config.yaml
num_hidden_layers: 13
vocab_size: 4934
hidden_act: "gelu"
norm: "layernorm"
bias: "none"
parallel_block: false
extras: ["capped logits"]
learning_rate: 0.0041
lr_mult_o: 1.5
lr_mult_down: 2.0
final_lr_fraction: 0.02
max_seq_len: 512
train_tokens: 266200000
MLP neurons of a small language model. Each row is named by its layer, matrix (up: input weights) and neuron, and shows model dimensions 48-143. Each number is 128 + 32 x the weight over its row's rms, rounded and kept within 0 to 255. Numbers have three digits each.
Before each neuron's rows, "fires after" lists the tokens most often just before its 100 highest values on Wikipedia text that the model never trained on.

fires after: "M", "R", "C", "B", "S", "E"
L5.up231:140124121119144138091151059039131171136070104180120108146129125155133162136170117170141176121083161109099073106134133169030188127092069089146198165106082089093115113139090112183150117168124184110141146088166154092141109173156117130104087137093132135190158124181128152095154122117133116163

fires after: "W", "B", "wh", "H", "Wh", "R"
L6.up212:072108088129098153117080129147093120091093096144149118102127131092178130096137118180093196086157193097026163130136133121141150119111106136118184144143133101105136152101136113081214102214090093123114172142164181106139144101157064162101163100099145109177131116168150152136066106083127098187

fires after: " R", " G", " K", " B", "B"
L5.up128:105114120125088116151157134181101135122083091139133096077141146144108191172162216097146150111103124088132186100132128142142138160111102138095121103207095126098176143113142143142117087098106162110106142125085122149120130105180124140129146085112119083159139153185140145151109099082163137170

fires after: ".", " c", "c", " em", " b", " m"
L5.up121:137148203139189105154111102123065114142167139138079161101122153151130169111134109122133116092144184179092135151056129111125146096101133120089044079174158133094142148151098145134160140108135127101173110116179181081087161190124106106090153107131139072139114098120123120122139095054150119132

fires after: "5", "4", "2", "1", "3", "b"
L6.up251:197182084119162111106128143112079128160202192146133119102196142118144114133103201132143163122127148122150119197161117131118132150137124095120133134068073174185124115146147123149120159078132150181163155095081075157149119122101098165106142085136159077184129100132099098088088074130139150110

fires after: ".\n\n", "\n\n", " |\n\n", "==\n", "==\n\n", ")\n\n"
L2.up344:030140149158092143149059094135102141119149156169127123168129119151145100139122150191150113151119163120103146148134147111145130058143126096173096097175139163108121134154161172118138156173136075095183161074170094092243137154208142190105085121115121142093131092143168167117117095085116102124

fires after: " was", " is", " a", " an", "0", " former"
L6.up65:166121181121111083118146129094109134123164121078205124096212113126106141104121107171144115125133100110169107080132166109137124145143079196163053098114136173135074093140113164161151114205154150124173113156052165150118056193140139140127106072138072101158149119185170149090146152112116106145

fires after: "3", "4", "6", "5", "7"
L8.up618:135068120097102200112061101176158142131146102162143150106137106123116122134148114080103099165096105137121141108140137156181143165146149122093072097174109093167118110177124098104114220125120133121126149123104135087169096168133110110067136115075164185108148101099118189148133068135190159108

fires after: " S", "S", " s", " In", " E"
L8.up238:097151114154158113154167091109177153160073117153105140175087149149090097128161067158124165102178127158112135111140107128131098104122157113139121101094084151084106151113158107125130182154099119112098092125156143099143145157125129119176061174078174086190116223201121118123193089127081109136

fires after: "1", "ou", "E", "y", "0", "4"
L6.up102:150146158135158136097136121089149099094128125101168141132101155104085133174108133149148155150130106118101143116112154148162212151141125075118121109140036166126122094106158099170101123166137139096166152120076175043167082123102075151144146151158072134098119195108162144162143055116104139103

fires after: "2", "4", "3", "1", "7"
L8.up457:119119111208081115138169084133090149152104159140087091114102153139089142164111119151083076128164156084169138128158121159186109170097094110085064061167101150216117174106173073100084135071073126100179109076057147144089098113095172149091101083152097154154153124103110162113119095113141195076

fires after: "0", "6", "1", " m", "th", "5"
L6.up458:085098097129105087148168092122174126129127178162151065128164154120058080160118101137137174064075130139161096148127116114101192086079103166147149074103151119197161178160159094079152131139060179090135116128122144132147169099167064140174119193121152092164110125107105097108173120138111108168

fires after: "\n\n", " ", " |"
L4.up20:124131092085191053147093108195147123096182118132138092094142083121084156100134164121107142175164204095129150132099122139129091162097122083103137164137136086158133108117156141125072124130113126090083142140171128102124137144149119126098153132119139119092173107070148096143156148148066091203

fires after: " on", " t", " Website", " T"
L5.up451:062094140141097106103108077147127141167139146151122107143148157220169113177134135112107106113157126108077132080101114096150177143116108097096092124132106131140101114158119125188177082161133088111125143103127141121086143163155152115132138115145076102141116121182169039171122166054132134067

fires after: " ", " |\n"
L4.up540:101159044085127067144126154156147118184164061100123160130115118180154140129174169130117141115125132093172133129111147097128098138102129142130153104118117159103126094111130161087168165174146116114100135050135100105124125220152141100111139092142114129111137063090117129182139107177134160087

fires after: " G", " B", " K", " Ch", " J"
L4.up596:090098151104193106133151066159131127108102163153096073123099115136108177115109159122157164144174173052048207151142117096170091148097116109105111108087109151159129067123086106140151121114100121111141201139112104150134059141132127062093106104145190089188136147129138117146148138128140126138

fires after: " S", " there", " There", " s", " Trans", "In"
L6.up413:128158140133113133077166126105139144145116122103100107124151147186140137106104103193111112077132083101143133104083168113119106144083131155089083114067169098079099197155110154107129130138151200138149114114119175114130136135174118089126084098133182096111082105138139126156146061120078071104

fires after: " P", " M", "l", " m", " S", " Dam"
L5.up569:108168163104128121132162084138074160183170125177149137083090145075081126135066161137119116142092093096163101103095123072079141091113149029176146151179067077085134153127114156132134121111111132144205124136196118102160111087166180169094135086136141166080117143182135180156093099151201102129

fires after: ":", " |", " –", " ("
L6.up570:117111077119177111155163161085093130161111112146156145085080170162144121162139124108128127141162150131116125126124164120124070162173120155123110105071126140126098127154101170161112111130130139141111085073156141152092099152204165160157186089171096212088115057068133139161140154102141125072

fires after: " the", " ", "P", "The", "p", " rep"
L6.up585:085112144168087140090133133136107169141137167098170167130078156084120165058155114096123116130147058111124125069136130139092142170118112166120119127145175100147136129149074114101150104106075141165135169119143195103160095179202144085116106109122126101165135067139095119096105102149134067151

fires after: " to", " can", " |", " would", "°"
L5.up534:165183155126050124152164197126123155149208135147030090117158101078152119146115093121056163126074098086128109146124142131104186147119137089164124129147094151126110131163171188161123146104096052154156173127129113124135107097174088152148103139157096094142154180082153088140122085140130084135

fires after: " B", " T", " Website", " F", " P", " Country"
L6.up358:174149125108188112075165147055156132122066166146079107162135085152166141138113116138098165078147099143055159187097143112134088122154081104163129135113160113202135115173112139234137117142161107147173143114117115142044106105145175109137126114121092137158086119124149080147097127200192155191

fires after: " |", " ", "1", "2", "0"
L8.up142:162135089142157124125195073126131124136121089115099237206153066163101142154178146105164146096137148088119106098116044159133090125135088128117149148086134126146132127154151191143130111202128124137161146121137105139139044110061157158084129121191149163142173085157145136180111148102107136088

fires after: " \"", " ex", " (", " un", " re", " co"
L6.up296:130101110113132117162139092104100123129168181112109080113125145080145145082139103117138146081134086129096104171121180089080152185114131116061115119104118215145143159122161162105154179143138125089135125128175200128095106167152134139109134165119082146136155155075138112169132157146160107116

fires after: "3", "6", "2", "1", "4", " to"
L8.up210:128118099172151131068124120086093155149141142137128105153169090142139115141136126067153109097178072112121185160113146198113157207169177146114073118185107162100094129141154032085096174095116071129100125124114147118101099129117150129115147123084106183110119115125115107190124120101162147128

fires after: "\n", "-", ")\n"
L6.up76:126122095115132115111166125149151178071146121093119103174136164113136100106148148121131146129120113098115127164117137127112132092147148191068118056101138144034143177178119076140123188163110159078152149082113158139121116112124179183099103120121098120087154104208093128111120132089204102119

fires after: "-", " m", " L", "B", " B", "H"
L5.up34:113119102085116160169154074152145102148135093137113173115116163140099202094143142158156192117117139149119138075141108163132170125115180175151132104162155075116076147163041128183140142140086143107086135156199129182167178077126128111108087124085130168156143099142142123134065168149141080178

fires after: "-", ".\n\n", "\n\n", "==", " |\n\n", "History"
L3.up47:165123042160079127148153128185112094189101066101121157132173101131101106115189113172144114126117138097101119186137142165146193121087164119115095081139132132107148123176171106130122145143058139132144061139137181135116115130091124130154030148139174137101094129143122157161144154155118125136

fires after: ".\n\n", " |\n\n", "\n\n", "′", "==\n"
L5.up600:157125092140117058119103097097050109130129131117090125155157141161168117151109167147169164116167120116067085210143078153153156157120142063120083069117112147216107119159133156102139156144073154082144135106102113132118069156107140163113093037139158135111157162146174079127125092114130151140

fires after: "0", "5", "2", "1", "4", "3"
L8.up226:178152090122106177117114121096129136103154147139130130175140141149182173143135153140153175158105154068121085117150158130159138151112086129206159146123122094152218153137139075120101165136095101173098071106162112197086129106051066131092097098084049125147140109104138107107124086129156105090

fires after: " ", ".", "1", "–"
L6.up630:080146204108144087145136162097086152131187162177157147072163137107166090081099144109135099146067143193098119160148123146124043103147146151116141089170109100130169114109090115136183124127109183177082108127081176144131129133163203208136078089135157144120096208086126113094116119147069105136

fires after: ",", " However", "wh", " a", " said", "more"
L6.up310:050101128173152102161165159172107128097121120147109089152061160133130128163161126136101142141190164083092105100072136079151089095143118094143131144128183160112128153090167075129133163135091092142172156100192156106082134168080109176128146111171065135111097091148103152144146085119143090167

fires after: " b", "-", " batt", " tw", " (", " f"
L5.up29:118100119138157121185157131116110142112100179144100142155126190164139170131141162102174120137238132139124118181102149148225152083156111124144124151119091111090095172098084120124107105097086117111121081107125115169129104162092099146149096128076099143140075145163140072176094135110163131163

fires after: " |", "8", "2", "5"
L4.up365:113153109209070105053117139093072097104187091084150130112193166125096132130134141161165109156154133106120117118166166122136126111138171149125093070157107123212107176153134091138120143118102118126147146143087085146088140175116113179101115119165102188117156108137152159154168116071178128143

fires after: "2", "1", "6", "4", "8", "7"
L4.up546:129127133123113130073127123110091060148106142106162184144191063126150113176117095111092118119136154091143146117078140095085145130114113118129116092144103074156165099111137193155160140155180073064129078086123147138165119113116187172126158112102150097113093120166158143130194076110111144168

fires after: " the", " D", " F", " O", " E"
L6.up398:130113122136127183044091108188121162098099079152111128131062188154103111106120112132104174155120144081133122100116138113144141166081162078165146212137138144174157124165128199178153148048115068138173157131145132163129098171148089054085163151106114120139098120169148115158099155126100165191

fires after: "9", "4", "6", "8", "7", " |"
L5.up524:121130077147085147124146178135083119111150161105189102133148150108127151158105134131159131121155156142121176048113162145158167133155199189121116096131096136109139093109145122101121076144099157093164096160068118071130151159089145138155131134157193141077144103152165115137152089107136141120

fires after: " p", "ro", " P", " |", "math", "P"
L8.up423:140174155099144085093161154071106121232143167125131139167117134126145189102109088144158167119134094142134123150105131175112153125175118105159126112133100175148135130137075098150099144171052086104137175077166130108088157175139163079105081108142093160138143201178138101099147166084159099130

fires after: ",", ":", " of", " Country", " in"
L8.up501:212154119138108130108168134186117152123119147142147140049141115079137112104120128115153125113086104121173145139097154059023123125053167131159103142103114084196077123129106097112132122155129146168131154117101117136122112169163070165180117094149159132108126131134185101147131147125118129164

fires after: "′", "5", "4", "2", "1", "3"
L5.up424:141123055128174135097192102164124127172217125115097159125089133149077096142125151101088165161090111073099141148148084161174161143130147064112089088134102120152138117159151141183103162140117126142142104120085135135109116134140118131072123107134196122091159114162175155138127073131131202118

fires after: " ", " f", " a", " c"
L4.up432:142098123133131132135163130136133087141106120152128096162140112125166165115178142165106084087155134204151103133107175165133049102161089135161109143150120141155140092165096126146188071138158113118158126167082089100084154114140105053097170120093111113200137074124137093156052108177119137099

fires after: " C", " c", " s", " un", " S", "-"
L4.up309:093080154131130112161147139110070138136116091167126159153080158069117128148170154113120154126084085114116044111091121157164195126088082145157091121143159154144074145150122139132150173136147159150128128166111120139090077103146111092093062131077162124137133111127147110113100143181047078161

fires after: "1", "2", "7", "4", "6"
L6.up120:137154093146076107159151124105091120098127137138122109142148133152079157163120111150102106081138177114106141128112087098115135176148102111139196088216103156173171162105163087124126110164088193152078111082111135071134147113169113192148134141123102126121074097078096046129131070085199140147

fires after: ".\n\n", " |\n\n", "\n\n"
L8.up592:121089127175139135145147138112173157140131114117100130110165049116142130107147124198139125091102104095151120155144149085142133069184102106078144106116123148113087104181161111097108127144036124105098161073150086186117120094152108103114133132107127189100179117113165106136143169154108167184

fires after: " (", " \"", ".", ",", ":", "=="
L8.up482:105092127129118122140138179101099114135146170085163091117103124167142134085114125069128163117171134074067163155101105123115145183115149063065101145116103071152131168089079148113093134155104122148156169093135112189124115111143112096158169095164083129143147172121094109198131109145168103107

fires after: " ", "-", "+", "#", "\n"
L6.up148:095101139139109104112146158113166121110111124151148152106101170133153113133162164162125071088125080146069161116120117136182142154109113137149123132122192119095079102120136177206189107100162182109128125090114122089132128152107091116113124127112113108189119096117088127149180115087104094111

fires after: " |\n", "|---|---|---|---", "-", " "
L3.up130:157064110075081078034073132147176151111145125146188118113067099133121093130123174145113186098100175155108113152100131134137172107117095145183114140141140076143133139142173095180148121106127122118153128151052151132169118116128087147169117131125160078120085098161060140164139080128177140171

fires after: " (", "–", "\n", " \""
L4.up393:111127161109113156119171153148094061142108110066118193148119083131098172201106154164127128187149061098094129208086168169130082148116137107167166075168151153123113186107113121120078142093155117135156185091136114147107176115134146101119128103130104116165131157131098105159084141101127104121

fires after: " to", " and"
L8.up511:182098055125111120085187135115151152129140152097095130194156136096148129150079134107035118148118143082150127144100075122099129148144140147144086137160041113159135112119157126137101109107127132143068071129150150060073143140095172076142146126125134109130154107153170116160115153102127181167

fires after: " ", " |", "1", "med"
L8.up331:161110152119142129138121104151078160095158059148157099159138123143066119160163147135109099114134080088170172147154064066135107133082141100099123167126128061166124097171192094105192156139118141137138150168145111189111172197145132136100120156165044116075120110154117111180152118061132099142

fires after: " comp", " Comp", "p", " P", " sign", "P"
L6.up73:111168163102119227090138098082107098124094141132159187118117155117137101127149080180107163108179126119096153092120118110146123140150166063165128127125146136130087108107147140113117114137125110055222127073163159129121124210106176126131093135103132162170099160146105125122117060132088091135

fires after: " the", " a", " an", "The"
L8.up577:108092128127149117113102117121176119101104129135104116148103158186063129153181070143118103140138103068095128108128120135083131113128097141160085134105100086178119182169113097112172147058117149107151154111093155178101079165188120107119133126126127084157129179181141102109174166150125151158

fires after: " ", " l", " s", " of", " in"
L6.up16:095098102114171057192144142165125123144101062119125128152114145166111135177168120143162116108094148121150201092111118129140116137094105143137210137193114121151102137129081106089147147112150151137108124092117168108128128099173145109167130151184088150133097141122132112112065175086159099134

fires after: "1", "0", "2", "9"
L8.up288:129092085084127132162127150085161151123146096117149154087046162132131123121172129116208061110139127109114135147137150160110180191108076132089164134120134099103111115178154132154137086129122155127077185106095105040142082135129188167093111094151082155090117117114116115169213142160155118131

fires after: " R", " G", "R", ".", ","
L6.up174:094121094117154110110140157165166180123124151127140138134175152122154125156136169130143137124123151106096165183114152112078107132065145058115102139076117053196114155095103203100173121114081099129151117118157120158147156172121119140099125117146174134138127141154168112198124118145177139110

fires after: "-", "–", " un", " (", " b"
L6.up586:099125196143092140143113192123090099131138154112087113186121165157186146108070198096185101064158101092108110136133138156187163136097083086102077112143115146104106138119099144164096137104152092110159153100124199131137143119091134130150109144127088090175137181124160160106084127120116121126

fires after: ".\n\n", " (", "\n\n", "==\n"
L8.up265:119110118120147103105223155187138084115102107109117109151131152137170167151120166091118112195148098133081157102140139150126067114130100073095094142201155127077154147079144113152062161135123109123163202096179118212167163197112136074062133079113131113123136121098113151138089092141066107113

fires after: " m", " M", " N", " em", " H", " c"
L5.up235:054132129161103094169136089123133147076169102124093146146171166122138130110079125144146165128084099080145148160092147109121154136105113080120044134190140103100120136205120078111081110123100147136117129141108161174086156205135111130104160155123115117209082183135107048132170168149111102146

fires after: "0", "5", "8", "7", "3", "1"
L4.up620:205144113094066143099117122081119137116125106175166157096147075142129112155097071140151102119132167185143187133122150111086100139165150119145143080113102150141165089143157143106118141165067167152122134113120116107160109065112162158101157174122105149130130134156093067087132079036096164142

fires after: " I", " An", " inst", " dis", " De"
L5.up538:111101165117166106077107116198202113125124124172162066113196122117145151145178123114136116108146144079142138104144057156118144138120133087079100154097096161134087160141186105113125109131118138114194126081101131152088138110119142180133200146155099119118139140079146139168140118187130060126

fires after: " S", "S", " s", " |", " L", "0"
L5.up404:138113108184134150106152159134150192088204115119088159131119110157087136102145058154128084079152119091110139168105124116131131221166103105168144179148159049089149092147145116158074085141102113157153125105194157194137171173157170127172108112108066120136086124089141124104097130103117092100

fires after: " ", " %"
L6.up386:111128139129130113123120099174129138086154125122118169123103120125095069145134148145168132077157126139142150131136086115145114142155108063188108118164121103108148122171097127178137051167099160112160116172101158136107118151143136091155083147152112081143093168096107121102108127109098173189

fires after: "0", "2", "9", "8", "6"
L4.up465:093092116145080138148119146140132127105166129134118108172137145172112118160144074111130218048176106127167137093174138125141172124179155165170084086100097163166098115116146110138117133168144131146134145092108123127166121185157094160141123112151165182084130107118119153115174082152106110107

fires after: " (", " \"", "—", " [", ".\n\n", " Years"
L4.up385:146120137142118143133150112156119134091138155079102149150120190170147128151087178152101167092145137104117077116135151125172132139147145102104093126151155146113185160069161148180090147130085132115099089061191153095073136191103105065142160080074108166148091102067124109173077132147125088173

fires after: " to", " not", " for", "S", " was"
L6.up498:106156136112126079108140103163073154176119118143059140147168144115095128143133121154127149148064139129125179126181142120155121102150104114157169135135059161160150129167142106128087164118105176118138121103140089172129085176086118118147097108130118131127119115063097078116184116108186127187

fires after: " in", " In", " to", "n", " co"
L4.up184:042134095139121106170150092165132130102151128124179123127182175115111108087064152081129095078086142150096156132134147086086157149144163183143148098120181157080118159113101191094091138049138141108106142106079109202181115134154164065137182116155135080178161140073075149140114119147127144119

fires after: "R", "P", "S", "L", "D", "H"
L5.up89:192097154141105118098083139069184116120128079180131149167156097109168100185181084178088123099092115131093115160078141133173104148111114090150159122140101113118135057133142144148137136120080208133168084112178118146164109116089144092140151117097104195133088082141104140178120175097133103118

fires after: " H", "S", " S", " X", "H", " s"
L5.up620:148126108147143194080142110070146141146141150111139117146098129140180078076128136138130116127170126125103119088147102124137120038088106135181110113115116119097157148156112168176188156130107124142116125192101177112141135069159137170095085145108162103150085141120123095144107143104051074134

fires after: " to", " would", " not", " can", " may"
L6.up514:123172105094122125107123161092106129205175160100085110109163139132153130181089135106203141160106096114104166095132138119101205168122061105124075147125081173125099126194158078173128171072113061133122097105108181121099098133141123150138213144175142135092159117114112135169114104148166220141

fires after: " |", "-", ":", "|", " ("
L4.up290:092143134110051108164175138120110118124165116099078119120112104101080132205146125131094134124110135091061130110124095098128135186075152156150146099094146182164122169128114062156133171102053093111115131144144154199101147138100077121143107107127113143096130152110128070086169137112145084134

fires after: "1", "3", "5", "0", "6", "2"
L8.up419:243116093111164155120129201148120084131114169139125123116136097165083142150151078145094097127168161126149120157116216105132114063150163107150095088074139142137129118077117101163128126131097166103124121124154173117140075100112135187139169118140128122113123157087101081135104110122106142158

fires after: "–", "-", " "
L6.up359:070082158103148076189161133205150112153149147091136151178128085116150148072165166144132097091167136127096118139114088110200126118053091153094108124150135100092066170129097090224135124117147124120174089168178150136074114148130170141120188119111081128157090117127128097068109147152138102173

fires after: " the", " t", " F", " I", " a", " f"
L4.up149:136068151156124171147124082095121131079132166136135155122135143143159144095154083125075084135140151086101152173144169129157111145076095080131122178060111202140082085099135069132101087126129129112143170076115166125130018109154094119109148164077097078114116130139133159163077136146090105131

fires after: " S", "/s", "L", " in", "W", " L"
L5.up57:066154090131135181114102159155116171084193133134138137128157124128157106113085119138140149125184166129082122109047090149137129081067129165190150110172070042109140112110061185142122139177139149132101128123125148150138152136169117148117139123200139155131126094131151077106126156144115080100

fires after: "0", "8", "1", "6", "5"
L5.up297:147081122147111163119108097105132096103136169133174076089159153143139155174117132108155137080121137129119103092107091216139128154140096144165120126135125163192103167180119108115098154129089172139100111114117196092147113132119161117130168076094137185147144128035080103034156157113085167159

fires after: "\n\n", ")\n\n", ".\n\n", "\n", "History", " |\n"
L8.up250:152103105112103146151086112182138116133073119089101104120108081152191098081115148154120132169176142129156191154077158056122133065121149040134170171110086164049106089177116152130125122151110128114145161056148150118176122137167119119155058104083128131094141125159163086080147136087169116136

fires after: " ", " d", " s", " D", " p", "-"
L6.up564:153074163124178116117162095116137155191113137124197166106041191156088126118136084166134135092166088089118126102103078108132139140088146185166094178155185058128159118126081126111142135180121126087091069106102140186109106125127125110124084130088113115179178118116155099144081156118153115135

fires after: " the", " The", ",", "The"
L6.up325:135105114163104114091180110109161111150094214124157086141135084119074092046170146132078106127139109155133122126151127160095164115133105135115131175082076096106139146138128140157136040098100140164117095092170147146097074182142165174116164112066147105114163150115131142180081091167142121121

fires after: ",", "1"
L6.up4:119127092164165087143106158118138123060135161108143099203187160123097097112156161113147175083124132093105182199130135060118196122068110148148055086116067041135153106101122175156083147103069092160129147118121131100139119162104153185098154184163124139148134127141155144113112148098129094099

fires after: "\n\n", "==", ")\n\n", " is", " |", "-"
L3.up13:129085172131120086141153174141099128092105097168097065083182120114121183105137146109142083183090125138089119143078136139141162170105145055102183144094098123201170132141078127118121161150125129130142093169112134104165126119113152149129112156107161188112077183107179087060118152134114082114

fires after: ",", " and", " The"
L6.up208:158134139144200130092132129140139159102154220107104054158091114100144158088142093156124123088111130137135119127091147077114158145093116100082158175110112140123116094101088143145135156179113140131132135148121169082049124099106143122134181096076146140137097173162163112093091138097176211179

fires after: " the", " to", " in", " for"
L5.up58:062174100122142160163181137116112146101146137095152124136152102121155145088131089101108119144045123087141108110163152141074105149174141067131188194143141135161170123122121154134110113144100145172094100143065182143093174146109181144097100102201137087158149182147103145081157110137119149118

fires after: ".", "–", "0", " ", " +"
L6.up320:176153093176140122214145148090087099127224126146061178114110116129135111109128102080183146127120132122119120082145153158142103113108084130134122138110130099187114107110089081147134132128117141109138079143122112123197068096154139144106117128147121120118146147092183087176102124109140148140

fires after: " Mar", "il", " Cl", "ic", " Bl", " f"
L6.up543:114094142049124081127140075106092142082111128148133139089104160090103122118145138139155145071110161128146157099200111121103135159121149084149150164088138145137122115096136118110137117117166075153180134081125133119135153153179127107115160073126123126138147125164097093193096145148174144094

fires after: " F", "F", "A", "E", "1", "R"
L5.up390:112101092135149096089105140097127178116067083185134081108143134094114129158142159167094117100129126087111125091103147170158156160135141160152125078186096135148132115140112183207129118136148134098104061079165170146117148174098071094166117082086122136162180105129078108106076098107152121149

fires after: "2", "0", "9", "8"
L8.up153:105128128135108158076150127141087129095132128065154114129128165146138135162136149114163136114167108108119156156158102140101131149121055141210066160200135147156151136131151063126115069129136197142098150068075044150125116109145145169147088138122109094142139156175126158093081154156055145070

fires after: "1", " ", " ("
L8.up299:098111113113188058098100058090117017114089172112099098119148153138087089122199108168155085125135114087122151154101143083148148116141113088120113129108111106142099111110110142152121162147110120189114139119109145121112170207161093135167161104114118072085164107167098126127172136209133111143

fires after: " ", "0", "1"
L2.up165:055111096064069125096135083116122147174176151165145127109081124127146109115147141119159145136140185166087093116125157120138108148156162072166161114106126140144151092149061149184216196111143131162111183110187098160109084047138117128040108092142183162066122134136114078138068124124187118158

fires after: "-", "\n", ")\n", " Al"
L8.up155:128205110137101058130177144157180160037195135142113083128117118105129136160111102091159126115105202099115153177132095176103130100111165165183111135149145101108081145181149088131118149119113116124168096092078124155192156103152128108083138124183133165114142050125169176134174126154138091115

fires after: " m", "0", " M", "5", "ixed", " Time"
L5.up333:141068032142108167157131095166146169130118128134093131107142159105105143082069066120159180142137155120138153187120104107100106120125115120148160127163108066104145131131113135160181114138091131161063170088115132130168087164112147155173110148102111106158112071148168164135186151117146081164

fires after: "0", " United", "7", "th", "2", " U"
L6.up611:212121119124062139108080156091154110154138169153141173071177130124108127130108131094131145112119073140148128154146131116152110080182165155186098124143100048125132189192165156161171109129070106155200141125125122129183162166179165101078119118102147064118139110084141067091155129108103166159

fires after: " ", " St", " E"
L8.up375:141124132106123158162114142113159166077084130151134195171090153150180076142167097099131136114155158141108179073134134125173160103082086116112096166122128143091163119143106102118154161102050138195116106108075178183092127153066079086106139121057082131146106093108125148138144120077123048084

fires after: " at", " of", " under", " to", " son", " position"
L8.up496:133087107179097135154104213129145152096168161119108139196096184129173085097104115111155076161160111138126181130142116107112146096113093125152135103112091136078142128192113161196201107160122126101121151088141153097118110174093121103079130105119123082182115144152150079112125081145094135196

fires after: "-", ":", " Website", " date", " Language", " Died"
L6.up368:109116122135146098107130063123179117138139120104168147185130129121103150129127162124152111144175111105107093165149167066186148190106088137150109203051181117124142116121164159155083094152099181067134153150116110147099106148113161081162099075085078139150136099047106134129138119164133103155

fires after: " |", " Total", ":", " time", " population", " /"
L6.up279:179075120061164144192128129102110168090166137127157107116107183137148089112152132133133100151165119093141137100177086110183103125157144109145111091137116151137205201074131141178140161085126106092157138117143051122127145102118166149114112098117109126167099061118154124093194067088123089070

fires after: " ", "2", "1", "=="
L6.up546:101148074137080136100106130202091092090167101178182062113142147100148114111115107105131122187104128154092137085082094119121151144168191121148173173199097154104095115165140118161155112120160170120142096117133162147131183159119133107103128120133119111164076100033123109085106119157117078119

fires after: " m", " S", "°", " Cam", " s", " c"
L5.up246:073178110125161081192139122145090172120184141183152167129144146161093136119144044117107156132087061138156119077106137102115202086104124147187106165095135107112141142135138132089164118143141163129164128090176106137142177148068066137114094120128182097111115130094099119138154072172180135159